config.toml
num_hidden_layers = 13
qk_norm = false
attn_scale = 0.125
tie_word_embeddings = true
learning_rate = 0.00895
beta1 = 0.95
weight_decay = 0.0
max_grad_norm = 1.0
schedule = "wsd"
batch_tokens = 131072
max_steps = 5954
MLP neurons of a small language model. Each row is named by its layer, matrix (up: input weights; down: output weights) and neuron, and shows model dimensions 144-271. Each number is 128 + 32 x the weight over its row's rms, rounded and kept within 0 to 255. Numbers have three digits each.
After each neuron's rows, "fires before" lists the tokens most often just after its 100 highest values on Wikipedia text that the model never trained on.

L9.up1127:114110116121165137104130102107178139086132122157119099123124149177097103145136148099165107119113126094176164075100098122105097140125152127101123130117109162133205132116101156139106138163158136086147078156178106117136081109150118120148173115125172179119165162111135113059095116155167150139146070216102078147120111143115107087090086097116131102109112152115126118136125134143133124136063
L9.down1127:135186138089077100080135127138150143190095136072123133146137109096105115109147085108105133174059085164097137183126167075130165102098147115133145127082121163135202104115168084106067075161148156141098071143136139132093170151121129105168077157171096155106126124186114096116192161110216091145114129152170151146113085094095086141122140091136120071132064131140123104105170147091079167112067
fires before: " ", "1"

L5.up644:153189142112159130017115102137104112113139138073135137140088162120131128112172124143160152125080195174164093078126079134114126097144206143123127180114104169130098084146158143166115106095097129086115148116118178109120128117185078196111090138111152167120142111095125139110107138099137078124107149165088166125058163094154094117098174103132106115146149175086138138154120159136129051181154
L5.down644:092094161116202086147086073135133113079148130136117126087120110054121097115100124157101068123116083134196132108131167126188097120125090133040145112135123140098203153105151114130146128109112118109153103114158079162079068175102101080161119160158144153102104099161139126149203161132138139146131084117190100167140130119167128161189050179131153157140108146149105146117101147122136169142068
fires before: " a", " /", " an", "\n", " the"

L9.up304:145097105072146103111108137139185084132139176176109087143071143087089160161140125149205096157171181124160095079093112180051127063153158149101112129100117138081095143184180069138116130176103123077156122057167116162132101086191158116081208149183127091164166082090168099132146128143164137134166134111135122127145151134159187136075121067118148160124064157147094160134125121124134114158107
L9.down304:121194148164114185107110120159081130091149155134120074127135107152113144149067086086139140146135110113076155139157146154162150150096132060092159074189177106107130094120156176131078123105092120185101110112155095154094168062110086117132098122144120122180104136105139142115175126153066147099201149149120113155147146087082107117150126179089160123103172147110145168068072127181202129099134
fires before: " |", " of", "5"

L8.up490:161057082087109107052067135115082126117100130099121144106095115102153129147119105099135158116144143157157167120102146154114072073154166091160105106139104103114117113154186185155139162229088186128147166069097194111114127120075107105126157145156088133115073116159091151076140135129143155137136134093128097128123139088108130114129095149097070150153168133154125141181107091186104164160083
L8.down490:139145086112141121118132144136184098127165161139140110106096131192151110134088176117088129111099116154186144126111145105128184150174120164103124164148147141218094134195108098155166154117156167105141144170091066150201119171166164113127135127115118145115181175154140174168114139123193112131144139079134116105157121142131127137144114127104228131109114140123072155121123080077153171111150
fires before: " |", "==", " ==", " of", "cies", "="

L8.up455:119173125135069120088157146192202127108148150101117144105159132096135206109121128162099109130146148100090219198113096089158106103096144199059142083116079065170129131170125197106143086135117142092092126138087153154156081107216131136054171124116088112138183094147107136134161155143083071127112142149119119106130150146113108091086091080087158087081148103083139114104084125102186152110088
L8.down455:146129114094105106086145108139145084134158163208115149112136103126117128137086130157107114204095132128137145102134106132125133132154132177116116165127183115163146111074117193166125102145114129130107165106109090133127161158164136067169162137117094119106153128148187179193138148092128109116087096104145096157127135116125068084140172174097130150115101121129193116104140093153112120100137
fires before: "\n", "s"

L8.up764:169087141135128117103161107106134144145144170092212190143075098127121195137091143090124120155124134133171117154055176019157092114131099136159200109180131167112136104163138112111129115117129106095161093169078077113146128073097187069065145067123125104178102175107156084123097122161167165173148157152153120111187087095081152137112150164136087114130135156107048085134064156160162163223118
L8.down764:129096114065122161143150105138135148172147148164151108076102183170180117087109137078091141143138130135160085145115161145083136093193079176146149167114157113169151106155128085150107172188104175118126135136092174088078173112100121095109125174102063046123140116186117176108102115138143142122161122116134129096118095132137154100160122126150101064132132159152125109200102112105127215158085
fires before: " |", ".", "1"

L7.up181:087196127086125083109145142103117088107156075097094089158122135143112175088103126125179131186131142149144114166115132112094078129151068132090086114125129151154111103095116148102168110122130121110110147131112090133103125141139113162137094154096138058079151059090128114105154104144107052099106098133139125102146167116112121053078169094114133039110128155133132121184169177130152120145106
L7.down181:181165140120072118141169128119140125137117123180151103081170132086181173082137137152158197068157091182079204177125086107174120138127095079163156175090119104128111170107171136098169103146130164122138174116075112118102080121166145053121149160127149089136103138175090130194102154139111085097118143116132133136138122116185118099193163151128148063125152184166134160093132121138155090084124
fires before: "\n", " The", "com", " He", " It"

L9.up1137:146127121128125126109134135138129154101118139103146120171148113109138135139120154138129168070111099107135100122109187111099095085161178123100115173154117077143139124147161202116086124141155161067126062157097081187065146053093087141108155142139158121114104147091150147166155113156141108176133184155187221155106119117116104098135127136103150148118160089088102137124126103070094185130112
L9.down1137:140177071136130104114201145152112102131172146149087134139158134192123121046150076097165124088180157151101116117121162088119124146109148131176157148176073097149116164164116164147148131138158148122128193099194128162087106083161148173088131154181108072091173173051184169159165145061108100130148083085163069079099112185101101169120105107105158140093032116149119078147096127096147155119105
fires before: "1", "2"

L9.up578:108150160135139175129159139103109098135138170143111103137144188172130106107131044157149114170116189123143089106110188099153072131079138096198118103134136188147158095171106099094150093093180133168055141127151146151081115152133132108148076094078132118125150127183101121106161129108077168118066104173074156137138201055160157155093076087121137141113130135125097084115122112100161122184112
L9.down578:118112150126123109164147175162079114130119107092096177123111084137133108145150119153125122134126108142110130166168166176125106157142101171087132113119077053184149132159153141138169166128102140189184122106106145148144102147117107138149127118136137087127118177104127135143170096108134133144187141109120115122150142140091130140166170118152077139115096133152115145067151170128085120084125
fires before: ",", " the", " "

L6.up153:192113123111144140127179110148123114120077120081074117094166068087113084125160103120158107192196198113070106126110134085156100099122145061128138118154130194143180086144055113084104065127184121150091121088134088128127134117127117114109102099118065138098110130061129107150143148165169094143208153118150136151143100121141118183082102154138140147169132076129101143083125092075141165124100
L6.down153:087157153065081109115093142136160169115147124161138143170148160119098105100115121161139120132143075140146164186148059171092118127145043164055133170142106086159107171141147134164115135158098091107162157127114154110118164117159107163062102128113164149142084148147106105095165146130138143157098160083129140120113129153125153087107151131125101079158129154165129115129162105189118101119099
fires before: "\n"

L5.up512:176085091088119164192067088111152142090101130078080116124096148101157134145134152117118120170130103107143153172091114176094128105153179144140140093163097140126125179177148128067139045100142121116141133113120123178102133175138176149115114064106165114139149118143097151104167133127159112133174176086107126129139129138139148109165175111074063165108111152140097185125189107132160095064041
L5.down512:145123140127121104126110140185136120145129104165206096169131165105097132101166103103156141146087080167100159082142124137128111145164134167153123144143200129098110092126153149163101148105149187073121121103103188125158079131082089146206149111144148119092120195091176121142119153086069125142087125123150114159097096163093143169118140139159196067128068116096167183118084091133102114103120
fires before: "\n", " to", "==", " of"

L5.up438:149138131169133104101157141115152175101174115155075078119050152078154120161134155118129101144126108091135118165061157193144069140121091119121131199197115156071143095151179048173089134153119194138124140178167087122121116102142125135088116108132125148161125117171138166077090156186207113084115162155097153110110164126153106137146086157161141141153137093169131142123115144163161137078147
L5.down438:112204175101159126183060158127108144150128164159101115161139105139087134110142106124117203137145138168110160143150130070142167143113178123149124139082177164174120096102132098121095154127099144075055166116136132153156145121110145138155091110100109120122131102120093165080153110096205139148150143133110019080096101090126116155136121159142133084147108153100106074136132106147122049203111
fires before: " |", "."

L8.up302:162150166114145123139109175110129104144096160118197097099146148145123106064115141109127112098075129143126169098141113101073132115105149207106142170094200080116077120157133107089105107051096173115143075143141132135115149103090106073128144153109161125083132209186169159138160130113150144148060133082142121109165090149187175156128081096150073177100146098099080173088125157184154138114145
L8.down302:153131089161140120128120108124122107124090136153120116127167076073126100164093131123157138097127088064106096130172202100167147089054095092134197089131086111094070089140146115148108140170132142150071120077092157139086145185105117115071177148137110121185160115065091077129188134134049116135136061181111122077113094136165097149094124152107097090073105115125128182153129151134103135092140
fires before: "1", " ", " /", "i"

L9.up179:132101116123086090106103068110165159114126145107122126144131139141140105153104163118167168099131135128121089145061129145175107147110113125108156124106060163137104163132140141096128120087127146184127117141131149074077076171129164118165136064113122132102097115193111147142118090113097093112100103108111094056085159079179080106160115103148167108140152142175115092111105140146130167146098
L9.down179:124179127115172115115115125133179101164121092159176124080079114076112160092119154157126130077115103177166144070101120109128093173087133143122120113114137122129131099167114070129156123155143152096121151131129105124073085126160149147103130165165180146092114170120163126083099121132103147115117102075100124098145121145116167106145139152123087139153094165107080156121145079134186135132190
fires before: "'", " to"

L9.up759:151119168138071123108134118162181116142116169102083117203110124121124102147118079133168206097155147139140100087065182101159126113106115079137143107088089065155184102087126127099124135133126169105138137122120125116108087144147135176168146166074159076125177187126109121127102126133151115117149122082088166149108144192169100105142150209098137161097081146124179118117112156119178126177095
L9.down759:118124090118135142127169155123124082183122115116170146109119150141131102093134114070172074141174032135087140125089139084085158123115098175196119126150154166165126121152101140142111108152096091130166113085087119181146118073118147121148097118176135208100122163140160164134181141145134122153174148150089117100120122162140077091105103097116115102172158119125093138119109119152118058093148
fires before: " the", " to", " ", " a", "e"

L6.up1206:111143195115122127143173141145204159169074182136108111121152128108142145126168074087139172074121074148125118134186160079083134102099141129095163129165121120102129115155123154098207120103176128156098097118193157138168075142136140101108144100162115081147131070083175111097077137095205115102125147124108168169151107150153147123071171140165137076119145138170135102150134102112136123129127
L6.down1206:152146160149117156102126136121125128122137125135176114193124162175146127114166154124108122075153115062096122205138121152104189122173107148139084113156133127159123112143130132130100191155097102120122182122128138146129198148123097162117132107126145141117098142112111133137183130191128132130110112132073152098084097157063098160068055085086136092150110162113152096083079130074106101081051
fires before: "ing", "ed", " he", "e"

L9.up1099:191092118116084154144161112107062113157166191106124127143133079117116119069151127158117168104144115099155112118115111108094100200158146139101147104131086161124080115127126090125179160097165071117139125117155194095129170128172117143082145076093087084169135154166151108055113107099134143124108164161084071147129157166194118151139129162179252145138077138077131099162132152123156094143147
L9.down1099:172139122142143091212102123111057201159110113088131134077136136102100128147109208129130089138134156121191125121160095134139122112176127106137170084158124176125103058079122125129114126173141106149121124159124103149138136109057109087109113131135106112121149157096095132132137145134104137168122094091071210169171162089159140142090122029137094159162133137088110111098126124126111119128105
fires before: "s", " |"

L5.up1174:109078092083101164163111148157081164207150084137106171165095140194179167088150158143127161076069113109168141126124167161139111153082130117166162133204149088173097109102144062087110039117096072070080074114151098093157149149157152097076158100126143119163141111142051107041102117154098129182116147124208129088069128135131102077089122154112137138147097115115079150114163096141121158112151
L5.down1174:117140165110132129129143095112157091030113153161142166133144137087122114140104096092110102141202129123093082102135091194128158117143127156115089139038101187074098091115050155166179177083112155169134085087121133124112090088075127090188094156152111146093068120131131130142135151081137124118142120118108167181116158115128160139137149123111145116109114161128166062079168127141129097119123
fires before: "s", " On"

L9.up84:097130146156099175111178114140138128122095134121138179144156143134183128146146121142124107119105133154196100155125148164144069100118137118121135090142081169105126118141170160111065110130133176120053092077133112106130170089148149118148087162084093076135128160129152109091118112183132154104100064144107135108123148137133189176125130117173115137135150195118102091082112150139141074099108
L9.down84:139077134065131139138101153127157092177143106165158064135163134190121139111084108128159111117178122145116152106141063162140142116135113089060072129141177123134127103043110177154126131173136085123153095182183185122108203116137155137102130050117139145152108114121141144156087161140123082135127186135161115128129066196160132092126144118117145156145189108104051098146184131097112184111029
fires before: "e", "ion", "ing", "ed", "ions", "or"

L9.up28:092141108081158136121192168130078137115100101091150110118046147070116144153097154117126140165145164163115088103122184116124172146128146119110111134177109101110126164114115117155217087131149146108141132089144187093110146212139093151095082119158126159117214060130095142107134163130054102135133130144169134138123092100128198078125181152064160131146119127132127118158120129151105107145100
L9.down28:121075175091174110122145160107130148136148121130115099116133136096147141192163158151101087127119122137123144151128110120122095150204117119092130110135139155151090108133149170097154127150137130082228175045097122101133111146125128133149086144156158121071159112164099171149077175059106084127101111134118120177133080112170159076165104089147182174088123145120143139087145146094081090144178
fires before: "d", "s"

L9.up275:150137139134129150092070111155079097088140143125122165153091078073109145126109170182112159132150095162180225137097171169101096107086118150172078126173099092083143114144109102146079077169104163120107107150147136201148125146099117165136127145208141077187137172116081110105191142124095123183139185134140094103167150160155077081097127150160099163123106145087126112135092119152163127132108
L9.down275:101128134139112088106124112064098120080158121144111123202139135138084100094112130154132098129182118105119133163124181133097151170082084182115125086133145119113167083119140149145155144163107131127129114091148173142104144153128071093101101144123152138116106098125137116131237050175172150145156133091151168128120152092085124092179070118152083116162075102125111116067186088130114091094082
fires before: "2", "3", "4", "1"

L9.up193:192096142160096061082236109135139086166128085105116168047104160143126120104125089091158164146131119118100100125133098134125121145167165134088163159105110089130070170165103082097219146101169120165125118152165036131142175094124202190123070125162134116148114130118117134145154150171147159169160182105088151079092143173142111134101049144083099112146138130153102113096079125122128101144142
L9.down193:170186121110089167120188119146135074143091080136145139074108097165086140148149185129132128100143076127135163122083186092141115169103132163091118051140118141178116126111118120141126089158109090111122157112098153093126123091131086159134183169106164104118146110140132177098136154185074140155176132140124098181131151105139124156073078159152174132142183153120074128100171164164083180178138
fires before: "s", "t", "ve", "ly", "m"

L7.up848:129115145075158116122141099180122116109118125181177106110105087139171109125155084167110104080134105090177165144137180154093082110085138122134071130109042108133120047146115067057189098158121119151053159122097172141086099109124088154137114101170180092147126197124130147140164127138140133078147093163131157149117219083111082088168115095110077144091154084097077104152112098161138122068051
L7.down848:153164070163118194151136106068095181168145148132154105158071083151169119136125131130131129133101128121149158167090078186133142192054127101064077121104090146133153121097128073198116119132157068173129123172136106167146142173081178094135143160074097174198198134107091106094085102135134171067161088127124146123133084128135123126169108149116156151123114162181145092153134151085146111155090
fires before: "s", "A"

L8.up189:147154095186152167116188126139172155136089137139103177154080151098105115145136160093077194185164123106124133067125169152112082148140117108140142160151098167133174081154177113152079184103100146146105128136172096049131127143154155108123099157107139122085131120112134136129095134108166087115148107121129202103140137172115113042127154119154103081076172188115170107065180167100129152124095
L8.down189:076113154083091056155108101187114091179149131105180120093130121202131115064183107130112129119121154141138125178184171089124116052129123157091104139108142164141103111047096133078148099116150137086179101176066109123144098153146127171166119094112122110144061177168084148179179097155139119184112129138142070147165212087117109101130069086124178129093146168094086162215096164105157161119107
fires before: "s", " been", " is"

L7.up0:134089119160093171130130181135132130170079102183143129084102132100158078064152123114121133137122163147150116129158112116192147131147074099076188110149119134104062087094146096084110171132138191169139122114144150147131135132124124095145132117099164204142126101150113155120156139145123168113061115099131121132196134121155098122142138139185146111119131094099204103152143083141120125163164
L7.down0:119155134130140094149144152104166136146119072120086156136096132110135122070148194102099139149144178144193161123106113116035125183089172135105084098141142129102157093175142128118129094152103161136159116122129178057140144122162081124103124193063117114128119139091145110101150111201149120135144170080106117102099136093150133169135139057175128146127144117133150094118112187132120052134124
fires before: "\n", " by", " directed", " "